From a checkpoint of a small transformer trained on Wikipedia.
Size: 13 layers, width 576, vocabulary 32000, 78.6M parameters.
MLP neurons of a small language model. Each row is named by its layer, matrix (down: output weights) and neuron, and shows model dimensions 16-111. Each number is 500 + 50 x the weight over its row's rms, rounded and kept within 0 to 999. Numbers have three digits each. A neuron's up and down rows have the sign that makes its largest values positive.
A block is one neuron, or neurons of one layer that tend to fire together. After each block is what it responds to, as a language model described it from the Wikipedia text at the highest values.

L8.down44:452477509487512484459511323384498471456442482460501466535532479454570473453498452450495372514533506525556454509528552526472541523506550527504493520545595496507545470550436494569497438486460456543564527428497529494552451481520585451497488508484508440479504548474467527445523567469474461498
L8.down78:534437574417521424518446483470462447559516529501407562449452525504527575591576493604407494485498461502476510496474462517578507546586488433572539514421454417460486592508439534484511422551464527540610560455433514573511550544458491414479472405499545444550449486551449509471471398481408623468
L8.down297:536526428489550487518487496564513527431433481532524481594469493513492425380490524365524565559483531494455591521521481530467515422466495503466469609508547460523559468469524548430491475521453510513483542466458480421619387485477519573469605505494489508489503532517510552514476455424536469457
L8.down358:457475579519451515444544460584387475475469445463534458468552442474460555479466468563409479509426486440392461606465561481584485457417573494474468481576561519483506483513474495537520545583509460481529470464477436511452462486533463457530504453454452493495414512492575582516436454513461414473
L8.down517:412483424485568475518515518383513525476583507521476513530464485582459556485528549568540580496534514553426587618563525418514442485573477473530480436427540458489505472597522488416412444481445582519489559448482614469511538515508567470545418498433424550508332551494526488515560561463553472482
L8.down658:542534426431486568450555496479503520444520520439506489565494512424523545496491459491406580485504493477524428511494533511522531429520469428425544446550442384515509498517444441481566562503529509549529524484549564577496473524548462517437421428407474495455580455441519456451530473501599490502
L8.down788:457522531532556448527486429527479555487617547536497492467564542507549508457514557500525431560538522540462482409551554386549462541462449529512454546466607524432530507534498558452522413517413505498446389519532503490521557536477509452510493513441535478448484541507554501584538474495575555525
L8.down1011:484461500460474480456527581485432502474500460558424455470493414447449596529534449453521476596374530526537623481398492476501473559521447390479502581467462449562507525558504475542573519519531451512499504514433336514541551575503515499597499505500553529511414545509496593480481546600563492557
L8.down1065:518505484522507497409502585623527493521488585456491532531587571461486479478556492439460643485509535467508596486551530579546505487561471485605537603472483508519507491547393502557523403451359534518526530517504551466512482456441520562464503555537456473514509514432459492466529508510547513522
L8.down1161:459537504491530466555433515495472500550483585519581534499550492495592457456473485453552518587524424520458519514446412488474431476494503436454429484494517509527461529593546503483425585505484422562511512500536460445557440388513578487493553493466467582458477476549551544496487556463506442438
L8.down1168:447535599399456462595448494588512532477475464470533519499481507445573511570475511472469500397500496414520533516477471495447523456474505407517500427506469475515526495460435409508508460483498503524425514520449434369475454446485436551512469522553487472504519452578533558390503524494410510552
L8.down1195:486555480477481609574490472588437581428537491548519493441581570466507543479389490487367446560448520508522509508596595419533579481477483466478570512580469573438482517563542466576580520492507491532499584441427486456518512482472429550503542543477506485460529510527517517498518511550584568539
L8.down1201:573485539428378512476495519567524480430523567576536438533483409513567524483531446522461535574470530542508436556444452469552440500417420531485439469451459584478601477483537469435406550537552486455465497508473550453444477534431493400573537544537554642575507618462498484509514583486525462523
L8.down1257:472459539591529520514564525550555557439554422566487546474449448559475527661413560483530524530589554543458470450542451454517518515505495502476512461533382428461532472424511524490528565518522569500460529509441551436515546496589503520523445542497609549530458450422431519501509481507483556544
L8.down1262:478492485549509500573441462477542476513613407538435499614460497472563516529556547555449524396459546508503568548475489482503546445489514447568473399536531463479607433529571542554458454438516544418415444454549522482504468470489477521494471461527434601528541513480570532417453536507455534443
L8.down1284:445542528517443440431459497488526538496432463485557494611520459389583502463621517597547479519556519416498462478518452474465454519483542504488487414401458485511519515577592405484538449458458556501507501482491611478432509518393478480448484556450521492458513457474480606425524416346505488420
Responds to: Partitive quantifier words. Quantity or membership words that open a part-of-a-group phrase, especially one in "was one of", also some, many, majority, both, three.

L3.down416:448430533469473409522447472459450494384515467529483452482476653545507509487530580450523407541507580493549552610377459560500495487508554460554453493587499494551501429498407423466508433524559432416536498505597478359455542556445438551499477533558504549554591476551510596488528441473503511429
Responds to: Ordinal and additive determiners. Words picking out one item in a series, mostly at the start of a noun phrase: "Another" opening a sentence, second, third, one, other, this, ordinal suffixes like th, rd.

L3.down411:450488525549507480549540477477594551467429519528468503454517489446559493540491496608474504409506497532454558521605564493443450561566576473628502559405459478408440524482541444515450515471506458486508507461596535558539513514551477559530558466517471441491526539521512535525461571496435477554
Responds to: Line break after captions. Newlines that end a caption, table title, list item or fragment with no sentence punctuation, e.g. image captions like "Fasano in 2009", table headers, list entries; also footnote markers such as *, (2).

L3.down1064:426460489427475533514515598493486464411544399644482562565451474504513486549434456597470448456433487557627549522528495500504481583558577560459461516531416498459481518582503405584593485521523524528529539394468466462517473429568453513435511466554521502558559450463494546484571546440439473448
Responds to: Noun before a title or name. Category nouns that directly precede the title or name they introduce, such as film, album, play, series, son, company.

L9.down659:502484512499508541538508565628495451500535436542497575529589496518442532489485587565543446513534506500466434476495460491543440489467478427492531452488552541501492418397636501515507499499511476495547453539579533573503453504424476458502538481484654491500454452508537598471543414424491491596
L9.down813:627486506473451411507511575450503557530453534477426576566514597532533461555535504467452561464498538525482485528486516467561498476511469509505520507451417506498563498443477438550476492494517461426535510431571473493584486475381498473490515442516548424519558506500434502431431541544609589497
L9.down1098:491530561567494497605525494516506444477538544523439499487500544633373465491443463365567491512525427461557563500557533498582539492451524499557499589558514466459568465508460546476475439517456478526491519500487412516488467428525451550450471445516498516551508583520335536478504542478456460517
L9.down1116:497498458531526546508467468366509497505491528499509462528436509457558558520429431496495503485475549462495565507460448444483468519573536432528488409515581539478554483506371419426506476430569431489563477558503578412452592487479486576484564558473463587465491443450472495519477485528419462407
Responds to: Membership predicate nouns. Words after copulas that place a subject in a group, usually one before of, as in was one of, a member of, part of.

L9.down7:573477475477468535540544587486389433482533449563453481486402503483505500480407582491556443461470413523500459517391517530441467451543545464550503467477494463442549591544578433393503525469465583531460515552528487503471515536544557416458490468529472502611515436495468495494550564488430440506
L9.down65:483390553431500534445508614536539441544532522561489429584483438519542480454506494457502566399441450519456490592479484492487592500449416601556492462575440568526551538484529515509525528456544594485520409516602497534463546471490569502544500531494503538592523420463501505451455522550531526464
L9.down757:410550592543490485456539574540511482592514453474465450530370508487516512500499461551452536478582488539485572422520408526503420539514537545560467498426507561476562545419545468495468544504510483481452535503517459563485481520562537509482578511508514525461539530590487451557549479549408491553
L9.down1127:565567499522551492450536507532475502370518482512547470575465511436485555547436557538561442504541512408484493580490451456576480503541396539533464515505566418544527480575522496478432426433598549481490456469463511450502564488484514557466523579522580512505453470485554533484492494531494398479
Responds to: Mid-word stems before suffixes. Inner pieces of multi-token verbs and adjectives that await an -ed, -ing or -es ending (resched-ul-ed, the-or-ized, a-mus-ing), plus research nouns like study and analysis.

L9.down81:554556448543475605568545550518472578514479500530569474440521462395526478505597558406453592560434548563525471534521527484422546527451438512433557369418448536491480537505499538437522479440511495554467490425532554536448493454459591520456551582417472545495462587530433555532477522472511452436
L9.down129:557518410566548491533391499491474570514554443468538397558493582503522448556454453552539604518498430525480561508569512533482425493474522473557477401537575611460493483444542485444474385444418501388429568550503443507591572482504490502512518485398601520561513468437516477545522457516481554522
L9.down150:563559501488424556615360483429471573451570567500495424444500494491490485426475372449485444542541519523539428499484496552472506494491512550528512501528413605540511451462523445504558467476632448420532542598490504487499444520477477493536465533522440559483487454502542533428505558490471415516
L9.down550:459490492517442549508500503476454412525487511587480541571482476520561482644523514522463494483485434512613550514457481411559460469543556484409506507397416518503478526531558603453560515486471518558616534502589523506515596452466544470485437471446526544536561464497462455514442591377511513385
Responds to: Caption and item-ending punctuation. Periods and other closing marks that end an orphaned image caption, table cell or list entry, such as "…in 1974." or "…Avenue.", ahead of new text.